Weights of a small transformer language model.
Size: 9 layers, 4 heads of 32 (2 for keys and values), MLP 1536 SiLU.
Architecture: RMSNorm before each block, no biases in attention or MLP.
MLP neurons of a small language model. Each row is named by its layer, matrix (up: input weights) and neuron, and shows model dimensions 16-207. Each number is 500 + 50 x the weight over its row's rms, rounded and kept within 0 to 999. Numbers have three digits each.
Before each neuron's rows, "fires on" lists the tokens most often at its 100 highest values on Wikipedia text that the model never trained on.

fires on: " ann", "l", "r", "ru", "ol"
L5.up393:530592452572551556479556506530480474511488519539419540508552515605448506550468399443549526463549523646468514651532512481541479600445534482503458469481474542539573489524516472435524409579507533472512445544488464538525418567533482464502492536431504411531410604500543480511547539484574481537493518571560537537480437504494531568493518516463546519369459462544515521467555535484573492528469454529523516419486480418493551530505536575443563526551507518456464535503557541543554494408495419476518399583565496543473459574547511485431471518468522435509351537600513541454556443490465478506

fires on: " ret", " att", "a", " h", "c"
L6.up150:643437473561511498510628514563458488501571580549479425460553557466569518476426463548482468531503521407536483652552528579454565444501510505539508605505545549522484436465446473520463524566523523505498486603631454408557539362516458504546523454469452580471514474463564581420533453485554536465604503584585364587532516466470478452426434526492504474427535537517471502510534517540451499510477515574582474479482449479479530532457440513458601531511533519440496403547462474505481503533454531444535529414467475506422527576545481528505550494484463455451519474609475456518478397492555503549

fires on: " |", " the", "'s", "other", " at", ","
L5.up300:490550509510530464497580479512496605582462493431536495568513486497476469503452512493514417492567459582476455529526491418465430533656551411467520440448520513509471502588540525490472577446541520529469441510458438462557547466523434519519365472486461546521532511472579464446400552467514542455415553529503435536514489515495393527555425451500523475560536479534488500471507539502588508656472474486487539551594530517423519449503447467488573611520490490465518487543451461457461515439461509463501541496557540504543482435472600523565444479429469496560462570531479547598432509536392556559

fires on: "a", " K", "p", ":", "el", "sp"
L6.up48:499524496475483533530452505483370428444618623467536430555522653477514490492505531502577509489573401554467415513432510546526495554624504496514494479558453473483546448576548439584554538529614471514525529466533551532431598497511428554501536510497515525454384506569498557511500575444537528503475493545617475426585488575416536587405470462495408414531464489483406519536474525464423604487452521452524476444564510463451498480492588533560508515573561451560498445518511427503426502504439480409490470434521554541458488565535449567450600467504578531545540558457510511535516490521406491504

fires on: "s", "es", "ics", "ing", "ings"
L5.up183:632433541482513468479519532459489520535552540543555573454488451460556443500540523553559615520504534446521492551532395407498499469463476493576435488496527543503477499524485517591462397481531516563547465435546574475517556435508493441450489514525532401451435407594540441400469457517522549497409456438462541410563481453575555427527510470458486486561503624530446488508586517422497451506506387507451535525521472479462443443560400472576542467578535448567555419519472468503484501450525516623562511502509504536456544531473470473584512415574423352413501507531400483506454531465509543514

fires on: " b", "al", "ous", "id", "oup"
L6.up905:447559445447493532506456521571456444552507493491470541487451453452460469581536459500401506490516445561461398605588475480556480523548551523548429490546544352499432477486563486538489586506615560465481453546499456406557579479516446445474527502502413425530449461546537484558440472465468491560582396553512487553479500451476378525463539479439455512509534475414479457486488467591484571524466584464521507566526573503507522537520517525539477503523502500459518610509540456531430518478499442484514519502583543576487423541521530525515485534518490603531502556437482501534498461474430518547

fires on: "\n", "ach", "K"
L5.up671:558502551545535565403475448435500453607467558527435436364462551528540538465452600552407478477471515448529524472488619571496476438399577460487499505485511535424511498506507490541495636530480473475499445543548367472550457481520462507531402486493554488490506429472605544493501503505539541631519510576545470486454521505539445504513470542513529484571471529518513569512391480529435496539505503426538442469431559596541496560518519527436529496455471483493534502571521500475441425551416555457432544519500518534529426450525461525512573483472448482587561495524500469546440481499529456578

fires on: "s,", ",", "es,", "ies", " to"
L6.up1199:492457434530544461581454461489536643483458566609537576526505501505448423415489503491452580568555535510498503375491503457550602620483483504464463376451510466464508475512612513414485444487468484527524461512495494560584540500504403395504490490647499532464489504482524529570539449431430566476563430487418540475529618487487478494562538447487491468428472489514509474446487471461619494467537460465543500515532536448461550485484553466486497513511456427570493586465450495492424520489585589512517507489459480649475427428508426492536421579550473529464527509469442494498526474539613504473

fires on: "5", "6", " re", " |", "ase", "et"
L6.up1468:485527544461533478534451500587525544429447500554506420519517418560373433392525525518472457519624523491383424510514572455517536572559416530496513535492515398508549388473535565521533534489553542444478429569461518534521498447481577537501473585540522544527500470466455461458527484464464495393514444601509522593520537524475515548514520520504445495471546534412385529462449502444510557496495521503523561371457520470461489399436511547519482397504426483562545452521465451447607531531587557414515503462517610454480385455511577426566445555463444536520458507500486515506538467397516531551

fires on: ",", "),", " ="
L6.up1435:522533593482485417393489474596514416550491467546438450516490488525584502576510408468471512571523478388558414481477511459546522481601517460445420497497547468484509518415486491568553519480508544524513447556495460486455533576517547512560513516507498510498436458475500539485505448538523541414452539482426501566471570451430560512515552519567416493603484458559609556397473439453511544390485483526511444495567575549543528579326457433489535456509561496513630452560413486504474479543512512506573520528502559542496498537479463545556494498485445495500561525599526529447539451411366440481

fires on: " |", ")", "ol", "ist", "u", "0)"
L5.up955:519577554453444444527628465486389460439539552442447474489436446473519586493527488482456493488479545476323512555499540561452499525516495471553478397514565484485594586462448428474489443437496538470488629574493409393570439474425564511493486557589481525587492533489420491520528487441524552493533558492441488615481591489400439468523412456529473478477523505529427475446469521425458413419434483520574576539453512529525520553539495433578598484414507491409412464530552537479554533502519523522504549544533432520510540528496459451499526559569557521518473474437543585515519543499508461499

fires on: ")", " Brit", "ist", " New", " No.", " King"
L5.up668:452517487480482625436519616573499602360513530432534478454496454512493361519495580475597575453515456543496518509501490488437556500525507504410420517494476547530556467522558503507435510574482502401521494589525526571425511495548473430480520608569453460506539515472540521494510495462459514455475505489613516560485482489548481585501525536495480505356456492548495518448528511542492443526487497429504469580438487503460460458466488460574463486534547536478586430458558428476527503500577422490549577527494498447623424554437433587590381539517528467451426496608494498528443397561539510535

fires on: " |", " 0", ";", "g", "ar"
L5.up1366:442509502540497463502578610531531488550414464527487501510423586484485498377500499578472527476483509549443601492454496454531522540438433548556491532460555346462546517576500526534501407425561490379476547495481522468553466501508500440566529512478490554508440540536521505476514488551536524510502521513445430421579547589451493539525527476402597502485527537537392468464471631469503586369478585513600544609493482544374440504491502441520393517509503497465456493504481521529533484390550532531469449468523519514427506478450401536576541437521438503458561542551529582567492517472397526480

fires on: "\n", "-", "/", "b", "ang", " un"
L6.up267:448551485473451517400382531499529453569507555432520465497450452527502569461591657601550512543501649593459516409497471482485534482575488482431520440482527526449613483558593588589531496429586437507478462505466532575542506515435437477555507482402486462454559520510500443478483527489452545561581588417473507455490458458500460577456471468528547501484541507464479532576497453513557475451551540408489480461501481544500479485536551454550502528452568500480500494461539455516534441592505547571461481515395439552559499512523447485566578465523530557623454595559477434569496518466575481524

fires on: "ivision", "re", " Th", "p", " William", "ie"
L6.up1403:455540522491457413516497535509446399393469479534552468509485511469554462513521493540512615490484439562588499510546493553562520459554537471536523533598480545517535489474365380546511591512559433614466434432481453451565422518495490424470472483485420497454602508440491431491628501542556453436537460472427518529514525452588473484478490526515519522485414481507507405624556495492436580484529500486451527511485450504535396546503422576587494477579433469510594459534466487517462454446496453548473470498501570449439522621521433444448468519501512481546505567512568535476513578489454493460

fires on: "if", "ab", "a", "f", "l"
L5.up63:462523473503463461462523577485504469484396488508461422542462545566429548582504552539475386450500523591503536543524521417411452486532565488540500444445540485545559423547536536458370564411396402542505553488443491484567532430445542525531471550554454526495497472541486516585407548427420404457521511442511486506483516486443506448545552485565540430499468472551553459510413552583446531454481418525500495522608539453398471519548466474396573526556504528448509470552521431549522579552562506576542571486492460536464470499474517492489462541558541505533507495405529546490479469542466520463

fires on: " C", "ian", " M", "i", "ish", "ing"
L5.up1445:447571462489553561553474606520487531515564551448527477441595452545588521482466550488496423464448501452449433538517503540427440474512611542482496443516530506510555505503462489558468446468472443504452517565551548567446487490459453393455479498506457401573424423472554501513499484501458478408490530503516482580546459587513446488530555478533459473562430511449498477550397491530548501439471440491489520562476437556484491453485465469399540508481530514369492525653378453426440540513499425573456542472470409428521526471490561476534529547536456505442518479448446458513448410469446485464

fires on: "2", "–2", " year", "–", "on", "7"
L5.up1447:455536509491476525553516506509564524530550523472515507505569561513597495500579489470494637441537527463480534558541505386531540473555454530503488404399477521393442495602426449549449604595535519515493474474476540508458422540427543376562516446520469528502482497536553500500499399480514515452447505532542512470470428496473448582510524487414531413501423436471439495468545497468508497493556475527549562558461584458527491525488469573518578401505493498530470495380458506487460466519560506439421368547437519530520530465515560570554574481525560356511523441523472603471484527491527516488

fires on: "le", "en", "l", "a", "4", "g"
L5.up604:443477417419518416490546461526461438520460444593526496443484424507477445548526534498468459523466557548491449503437571449554472506527450462420507376587544435486460482446450553482524553550441430505589569563472557460532510499570552416490509519454422415498495448500408489572480490419376465573595478450554468412436470490550514426531521501516442517563502505567432479600497487471442529477413458477398560479556462549438523546482478554430517448488501484465404562484434476597494496492501445483447492538566509479537458543474638486539575498494504577474454444432569506462502459431522593523

fires on: " S", " Te", "el", " E", " /"
L6.up36:479473465473436520517545432505486521438513530517615463456463517540506635497462577510502550564474474542500510478467489403471426506513433526440500517522513443452490552569507429481455551493495435578501514514440475536527487563499516452525478515544532491457406511480476426496551492377634490496467541552489424494506538504533383636500480469408410582453511405549396448543576440514378509538528537467513546499497436585492503435466538512503477414529466435443531498475404611556512463557495554451451456492489575430519504526456488510562513559436415486488449456553494448459439476497439410582

fires on: "ing", "|---", "m", " through", " K", "w"
L5.up1265:519507448483452496508543555520467468619446549486551402534450505589488509404566521476551475511479473495442388481535478531493486491499504512415364396474521482473501496586524500495570456433499458538500544476564401497498503492471523506443593447465499545575545569486442430545485507591590425529507530430592483522540470448411587543454464489395416542550462485529431597556432421494510501481504539464459377536446454442468527470546518527551535467536378457457432487568433495520468451542433458538483453533435423577513511604400513423560503442492545481487467512514536516444460573495439486525

fires on: ",", "e,", "\"", "che", "es,"
L6.up1118:464455410516530412466493588491517478408539516572581458475469444603493544480478409516405523492519523562422470405449593443529587481535426484585524450482508479520513495504567461464519433463462483460526498498411508582495460531574494605556499676491554534575443522422434554537499506574436486444480448519457460320522467523483535474559449421478475434446498498436473531604495551481495545514487483551462595456448493410516480524592481456482486512534501519599589477417509536475502533506534505568457470470484554514492421457447438480402517523590435493491512566444513444485495549515507472463

fires on: "ar", "ik", "ic", "iv", "u", "ri"
L5.up267:580517506526439535400533445477454429524486517469441486413422511454474569445532496487495496518560444502513435494543474527497451503548568455518488492472416486543494525520478541468527571545510425475459528572518502561452561559581474572573566333522508498440626391521550553547523562448519478511539466472452512499469530456390427524469573504495511477593520504581539526496490490441538484401453464629489481463373425515547519567489447506503554545437534550572531491561517500478451533501518490447433568416509486487513413486541604525515631514515493405457477437470529545404503435507422541410

fires on: " Ind", " people", "s", "l", " bec", " "
L5.up784:560505504551493455434537455418528574420641474448486509450438532462529522474527477414553391510523487435533485409540560491463615503541551553552536476493570585489488532575509543457552576457390468509542493525528607488479524544515580439485451489584526512366491414608589454421464476623507486549526503483544509522498498544411426467583483471524518488498474527497524492515465535540490459440527484482549424445439517526573499570643454557569603560475513428449453465462481442486526461449517400589555465476495451510480555506532530521545551529474417518456387449538482467506434475471470443481

fires on: " per", "7", "f", "if", "op"
L6.up1128:507483536523481502492500525510513538611484503461437538559518448479473557513515459439484500387480454418545426471501602426490469583573525529544437514461534457488508484573434474546508487461542503543533478575510537492511463509570520538416492544489515536446513533521513482569470501512429483428394550426502527404579496422474515643665471556559614458458484497539548456450537522625498408465398492495500498549493503565443461441518500400546525539549474461553439525488556486589514478472488539626457455558480539480528478520510530456544433611551500465493532534421521543456546484586507556538

fires on: "s", "es", " cl", "p", " and", "ch"
L5.up781:561555550569481397519568529485481490475511486513540546434531426507531533558559502464559538526443554471423472582487554463486505507508445496501492333482504398521487500543509409573578389503468482500471515511476521438430502435554496497546504587432598440469570553384484497399517531496484496513553571497553565590498410503519513511393450466474484460520443426509449518448556544517564479462456466536561402512560587465514511524487504518440559580578531520501488393520556552553476470519571522644480538506539398454480496480426579494419546517535540422509448491471527515462501551521492373484

fires on: " a", " =", "ec", "\n ", "orn"
L5.up829:467500549461540409542539459476452474530501490532413518540425621493557493419539422496430514536523503424545472511413489522566458524526607463518546564463447581486508483459501571478493453586430485478506493498529492503529581482494536433561455540500588404472530468455540469482513460392519509493503419442418439521560571566427496474416501482469521492495404501538482478438473511556619489592528472531457514559543567540512530613489575509508585489445509456431537488570628537470522500501557542530542529536426602446473469554557530463481461552479494521490520406662474584504522403462455509517

fires on: " of", " and", ".", ",", " by", "m"
L5.up762:570494452462534430489457528582619411477468570483539430475503503557478441445500527502417394473497499598526536538434447538475436500513576525498452463425526516458558437513464515552577560535433477495504561563574552531529444664476508463421475479593452480439439538375467520501471488509452546480467477480521549559455476430425504539556364512468501452530579438457478497566462460483486497541537532492458548570531412475496482526566478428508454493521417438472441413527403515500539550491458491470504542449490592497398490440577607544478552539570605532602504514506517555384489493492492506532

fires on: " not", " st", "out", "ul", "os"
L5.up49:519490544398649503402605547535546412610609516530450520479543441567442490461496527578515548491548406477488555426481523439492506533537413505483458474404451476482402527508554463567498531479457460481411437573585425481583498381586458489432446476451462432442427500555467559509557462534531368567535535492434470522542453501477443548510443543533500456473497479453581379470492576498560497489541551468483483551442472558576462431499478444588503530434508496459439463497512507497483423456471476539423509534531412534497589498458458484484510507506518499508483537457577617478461438527556530475

fires on: " An", "u", "n", "st", " of"
L5.up134:504473479450535511469510557409505574547463463488471521497393576560419556443488453466486522624560466477487408496530443480496523480536541443546481478544493524454583510529537504525479555625486473458474459506435412528424474548520509521368464400527404515560496550482500514535461506490448458468600525513415521615572514506540500462528479426587501439532479474539539486531509446447468437574503529517525457446518439548418471486523486561520473488512514468494468524632493501535474533452580552459427467442528487531514559430557494416608468536440554470533546444408433579496490540474510559493

fires on: "ar", "ur", "uc", "u", "ear"
L5.up647:500545591519587491572507547468606581469464447524492502504476498474438482484514397417550557541459471473481576495404543559599538569496559434462476430533566433528441555485462496425495417471517476515440506429491449497488514578528446526475446583521513471441569563490473502473587496379537450481580389447534443501535469472571573524505529476522528532518613575511459503539522518421488506554532453494482535525605521480511369569482470501516408485516525576458487533506562459483498463512515519476483491443487516506590505469496511487445492508543436465478540467441486469505481519419516549360

fires on: " K", ".", "|---", " up", "K"
L6.up1008:475598543411500504507498547517550455506539578546483553504455473506445514476462520578457485578447473458447479527485510504538487481506482433453467520585395494608472512495505515397545446520469431558526502509565559467476477470552511464558533480386501496509527452546447411460521545545526519436409514448450443664554556409396458537525494430456555466597529494512554595462583511405513487448488511429506474582505547458581558420494542479460481509471469524498494556551416473527520437445455488579570535492473498466560521447495500519575502431506457441525489473463525471476532592506506443572

fires on: "io", "ie", "ir", "on", "iam", "i"
L6.up270:561507447482456431439467496584569496408479506498492494516533601539590583450494541489453432447470546616539510444486461390454634487519566559500590457436520508588514581375492468439473530484571527507496494442540416607557465550505536507470508507436515522540534442485367559535407467509548470536524490571557472567487487546440492507403481555502475607520538492480463446497500443423562539488540565504436478482512449567529396439524485447483593472573523401499532481510480460545475474585563485601533517555364533489557514471515430477470494489466485523559451519512496565496519489515556620565

fires on: "a", "0", "g", "1", "é"
L5.up1286:477538447492441387509498481562529496587525549453526553549528509517451507549561468445511466519407475478517498571466477484512464524539506506514533475460525498493498482553413510479594482582499441594576409485515504591465456511554424536461505454495519458489497545507468497454415606492467546538494489476550370506481461502462372451414472561447469498483475466458532559566423526501489501551413450434478584451514523549363498476473535473409496427460427475445560548566549477481421614460431565530467484517455455612501458524493630474539583582559447514459453476494494469497540439423498573559

fires on: "s", "es", "re", ".3", "ens", "y"
L5.up1085:570546568491486513544534522494478536473565416551475594473532472555427431507579561505534440423436453454502508449500496512506502506416412446494510428515540479556439594435595371594474414503501517559588493439457422464419479502537482481525507526495506452489518467398472541410420496542546480495528497519492515510445498486574452467468512624549488486451597511509395518569601485469519421509546559500467496578439492477533439439487473494639557500529439502515502464523485493480517566473519501538470513515589428487431439485564497554475642505503360470534401406472548574496567546530513586499

fires on: " h", ".", "sp", "p", " H", "on"
L6.up43:456480454483426534539489408416466600496490507478417308512478601532458464534436476576461520443490416493563499527464533554416415552555436454560581533543463516539554444454519450525507448525498423491445459613456523464530498460571446472501501476603493493459550529532492484535510565582560498446550442488438455381531463581533490516460452474580522499589590457469389503499465488522495508559503567549460436515488486455544485531438465503547533467487564529446488445525470466537470544551453470457522555535474488464500403497539531540525604508467493581467557466558503460479472524524546514489

fires on: " |", " 4", ";", " (", " 0"
L5.up373:492558533551597464467557458455457502476513509570401517434564508560540481511603555512452541479483624518451515523453468449443610563532514502561548446486470380472569478511501521523525524479465526438446459583524512438476455441523510458516459456476435572555530519482457479489552540612498580488424395524478567418588485519565449492385481516495565565485467453508486435511472576348565495461538480511481514603499511526414527480466459525572504592533542492481517486488524456529455451549509494439496555533539463532550512567510462471545405427524448449481513450566444531544474440461406479432

fires on: " and", "'s", " –", " /", ",", " his"
L5.up563:447482473479505497546523523531527529486479541458392567495459530461498543462479513460592471488473472502503457542540489427528494464475518451472455486473388510455449532522466460463459431531581486483444513592473525474611560582520478527485550457524476399422492533439588376534509495467512546401478515491481486519561549573508481532495513478581437414498506515374448494608514461496528399523525551485505491566576500522468556443440619396467491609495430485571433531574532521450538549443454472468451550468532480450512509475516533547525530513570523508587493540638500479485431492479465544520

fires on: " ", " 0", "3", "0", "8", "9"
L6.up525:495478485451443531535493497469442585554470561495579547536474540550567525529460520542447537559563497437476375445580577486484579576510533549578580443483495542487497483570527484548498443546462492533468550463413464420458463494462536560465495477532472579495504529518407539521479582375467478452460519490468441542489466550541486579508522557504468411522499473466510444445402513544558474535536532518434499543397506534495501424428485507541427552557462546518450534640491507461510425534606526514553519522437505565498461474476522559519578478457481408537541540482511520500493513509447539468

fires on: "s", "ers", "es", "ies"
L6.up1256:547435455586525409530506481516566515487479524555499481465435514414529461413574466580581457527470502520513442512463487547540562445488439470494464482469460364508444475511498451415642604491556497475580476468519469495571426539383520528602490530550517548530472518440589505499526462542603468526480428484475563383503460487492544426483562484562504397574435505523479504570557545486452478522528412507531585490472477471463442595485516569575500506615601461477590473547486480448452550521537513544438457543457589500521442569421518488523487524535514420475448549410496457506479561519536504496

fires on: "old", "uch", "uth", " wh", "it", "ke"
L5.up1120:509545581518502433549502437485545566512553434511486516482532443485532499513532497516585492410518508533563388462553513418491507498445530558459472491558469557442542430472512553473492459386588478428508509548554456456523504501443580521499425449487491604492516530572546395591526521487543529453441542514581459572460460445507529549545559483540433560565518462441587555487473568513508583481550576550541489577538515596537343546496484505540559422479385518497557559477457554559524464551466445600447406549476539484484472534558479621509451534440551498508478516485504472502481540549485486502

fires on: "b", "u", ",", "n", "ov", "s"
L5.up1449:623484484489459482459600562448410541442492498524477505474451445442455490460538461454489492514553467522512417467516467514405482426551612496540544451442553516571364424453463539462522494492450580546559529418342465563480551448512569582400517525539531509607572604478513479419463489529496533500450512540432465476554500528503462412508493426451490386574470518475446504563469529626502542518464477465488469508461458565502558499498590465479574484539412410471532522531569437490522565464395520557434480474419604628484515468479481436538492557495469532420601439523529501474516537427506533515

fires on: "re", "om", "l", "he", "e", " Pre"
L5.up1183:562476554466445510469494564543588472455580454561564436424433507418473543445451593519431454557469490498473543463507545590532533511524454453541507510495470399521500507431589458479490486460608468588650511470538513527571524496536437552597505385551519485453492419569522464562563477450487552447549468481445457381553399463560484508400498522534538465417548530428472524496526626510526529508531537442530452481487492488501564549566426569426451437489456528547406465508491567545423557498502457582501541568530491511519581546535460486500505477515588491452486414473521583449556535407523548580

fires on: " em", "uc", " ad", "ep", " Pro"
L5.up972:525549511492580578466443556463585515545490469590486539476556596542527516579522492462463561530499485462522506484603390519608502521531554492450527442445516468538491562518479481510481410610527452591500472499483572442492512503445533554531517524546449509542485502471505421507445520587462506482356497517524483569525377590484518528495500502539536511437491450533457536567526491379513491492433498487515538524552536497447505451534435530513513508542512425524436570541557476454629606535529580480499535543516537483473512516545640407511533485419447476514545585443501451584571474477559439625

fires on: " e", "e", " w", "ce", "l", " ex"
L6.up1466:540463467500516407416574584429501499491540392606502482477399616470547557527610512460525422502461529430554456496580526522440492513573561490547536506435385552542523505540502431462514413418540448495488511450467501544423546538561383596499471467545423490459489476395531449561514635475475522541499410413468405531445479516538442550469497458523545554509555538498502513439512432527520399473550575621434480504603527509509540561592504544479561535495559416445426463447475499601494485504527493496507505503484446457509480550567482494570496464493523499606574533457515475482474489429496545555

fires on: "s", " D", "l", "ed", "qu", " S"
L5.up291:598558585493556565507545528483453460426476539508411467511595463462516465501543449522516440528545363535554539536488489505407577497512548520477493441437506555467349557503512516440584515556471423530444587526442510405586501625525510558545515437497474432454581560545572529505448465529492512468488539432497445466440525509546490547509572495491440462395404453549494463479434515485586532465507505558547496528474560526503422548451505495527442543530573411477538456494427551481417465440452418561488442479567424516568464499508511501493537492464453562522460496598450576476496494620569457473

fires on: " of", " in", "-", " g", "ied"
L5.up51:519502585462563537422551450471462427579527519520534484486567502441491508574496529442423538512491441569505622504515472529552514546495393527474509524543428587538544527520429533462610529561474555552486478466491560596420439501457558535431521476529601572475492403467489434469488518368506483511551478390565478453536421509482535506493453505495489459582587505481482593565473502540521410487564489493481591425527441512484499570439554645537501487504471526489401548514546492460523557517504544535439553518564473413589449517538587517460516529388446500542441486563431509449552483549408541519

fires on: "i", " made", "on", "n", "a", "ained"
L5.up649:473477491473431491384524512495549516443493479533500493505431520532476501461548473575551464481493504477509486472566472448539499518537504442502521603434495387527525482395450516419558471454559588518557595451508514597451417582432478515430528548474476504505543490606454498469457471514539543502486590514556458573421466488638590527446570471474441562528525496551558573588465452553506453487494609458475461491487397497515576440458475475543490534512486394593564580496482500472430530420499526473518428489475474543566472469434560492525482488494518431425555634442600540439514474527471585523

fires on: "-", "o", "L", "qu", " pro", " S"
L6.up103:534482556458505546495473522482482507536463443494531507548599521496532536441492471418479546541520522448557425520506517447424494480517533449405568517533484461459432483609458474513442421542526465581454481441490442510556572573517497609445505467486542539493433494494509447599599513546525507495464564448534624443583488588575491548541491521468515551541427444628567561453458516554492448478471465486514584532515374477533613547473479477510508562580558426526480487576545452463399494460446558549478450510487503558486525506528535613493545526468427560508462472554360496594537524570535481577

fires on: " |", "w", "l", "r", "s"
L5.up899:395470522488498487447535460435491505433521487467511562490482392416513551566513577539471490418492339579523525540445538565509430484469570520461394486420451509587483568529497453600580403531500563434559488475488488435518567461526459500448502499447487416487536533467507496479527544532518427480449482511526543486532481523491526576461491548506622393403438483560459508489443478517480508520548405532553426567538402595519535502535527470433552511455532551527511550512466574551443447535452449576539525573533540561464464527545513539527502353434572531482457428596587576536567521538520540512

fires on: ")", "'s", " |", "%", "\"", "'"
L5.up648:399522510481517496548466433502414425575535487511522558634616517489472587464480473501428512619529486531484495477555524459581519415457569493516425484550556537449490469467444505514542509477503494543600527495478512491615453546478481499506507542487539589634534445480454498518491542476520570528514518463502511510507442488495426534524531472570423460478568503485505521599474481577522523540496485450481502604495574505592512553540590510487491626469545507489475537506425492530525447463451476469521547537448574507468504450454492470567630420383586399528397517549535524543581578514475574450

fires on: "ri", "e", "ar", " mon", "al", "ol"
L6.up1446:563527464414551539514506517477545417444528488493495618450424511482535431567479498587457497371411524566524428527518555576557508571470556440528372538566444612509499546551472509423529525514545443561498517494591612535476571470440416471490552408527501513445498545513519512513515520478529547554546483461525430468477506458471432458427529339450430575459501486496463480485433543497405579464454474578549483449432481510509520473409548605416462521592469594456540588475567584465522461468453453542461464489498420505505507546534580504529547566493453444508468498556464463453472531507456516482

fires on: "gh", "ath", "–2", "on", "–1", "ost"
L6.up1157:484461524497533559536515527495503566537558567486504392499487561517542590473568460385551525559517471406451563495481535488503502500498393365500499520475510416487515492469501454487503521515449472421511526476544540553437530579499496458522450475503585501488458518554532507497515403478532542578502446509473540556376532589436542489470493513552462539497514532521491524563526501489483505526457495544527613461438449484511369548491489542472537542537639554569497508476499566442488559657546494526527439512534477521498399440477485517485512579513482418511365490543511540519439498462526579452

fires on: "s", "ers", "ave", "es", "ed"
L6.up686:513459392535511415555494518408499441494428554424571480421544558504558478532579501534462480511417535469479454505497491594486487408562479544465537465378413434560493438448419473505578449506508516427452516533565469495554470510482390505559510540530548422571552635469506527432556499434571539472433455495472489526526544560555509518491509538518491453532468435500534563555485454481500524495480401483548538487481529431534480510516465518509536513524590517493519471529437527542452540431540442527530477480413578495450424540447454504513516550577464574397561497458576532574480481521444548520

fires on: "g", "al", "w", "z", "ce"
L6.up858:383461513525394527505622489400403462546474539461417525545547549474464506450580548532547427378523489502517496469479478535499501481481540484532521459487556460532597588543477441494609601467496427482519522583521537441542483465434550562556473504515486467422446484455519577545493532466462446519460400558509503493536503490557418520513453516499517414466434458438461449529551396464515568506433531439638570472454487473394553411570466492485439511496490433457490520480461521596433485550487515551472487536512526453414557586545473507489495460433491575432496486508474433430541462517502567392

fires on: "8", "4", "3", "5", "6", "7"
L6.up54:556546490437437469440495575570529595480463462483606442453463483553507439525485526546561526473621538397450414532537522474549512455517500607489477450513533416422486475534430529584531484509487455458395498444497478465434600463597412497485477489493392507515580580423477477530466524553446532545434484509421422526535508424571449500488503517473398437451534496420548477470519506390517516519533545442507458491420551455523444489485407515548521512555481485494550483503524598491531509506574470430497452597519492468475472473453448490439554529491383590529485516448513510558497522443492522513

fires on: "e", " ne", "ov", "oun", "l", "w"
L5.up734:455437469435432595568518517505433520529454488430479447534431496497419458515533495508463468537508457474404458520490454548524542435507573395457481532471467581497538473426631469492476536447520503473567553476491518520498509460436434507475509501531490475477546541583413532525525524462567594570442504445494485565515431498585553486518579490472502461441579501464513633531548522493551455455500534465516492516509501425511585541493419471460435534584566464458392413449513386579560480486557554580585479502496521541503494579459472529524536567473495488438528536442555468522524528447487441488

fires on: "ld", "ed", "s", "ated", "al", "in"
L5.up1347:515527575390438556576488560408500454402577513525528573452472496452570511507504458491509549524438387547386454427475474458474461526426502489561496507608477551477504493504475368513503490507484381488466493510430493431522528431425517518464459451527456540455578451510487463485523541509511413469433531494476474566522539496610511598466577463557401486457445445479513515482562495493650519577535524518467406504421534485507495397530512548492520527486486440471485474506491520478474482497457361484466509493472546398498467629416478571475410477474468476487536543554456514472568523569394558411

fires on: " l", " an", " w", " h", " 198"
L5.up1462:467532568466577525541544505483592575562548444532514475557500516498540599562458543543538505505534525498436606504542491507415489583507505471555437499516570472465593445455457411510520509522570535496488544580572525516472555507520401550429554457568469556482469468460530526473595512521561504536537457440523462474602498516563562495482533541508545483450542483480413491511434459521563510542488505487605438463493386586443521601493492503445674507474531487465516570514475504517453541507490515595465459522470521521486444513458526491502577470462509552525427445386585526556437514476446528543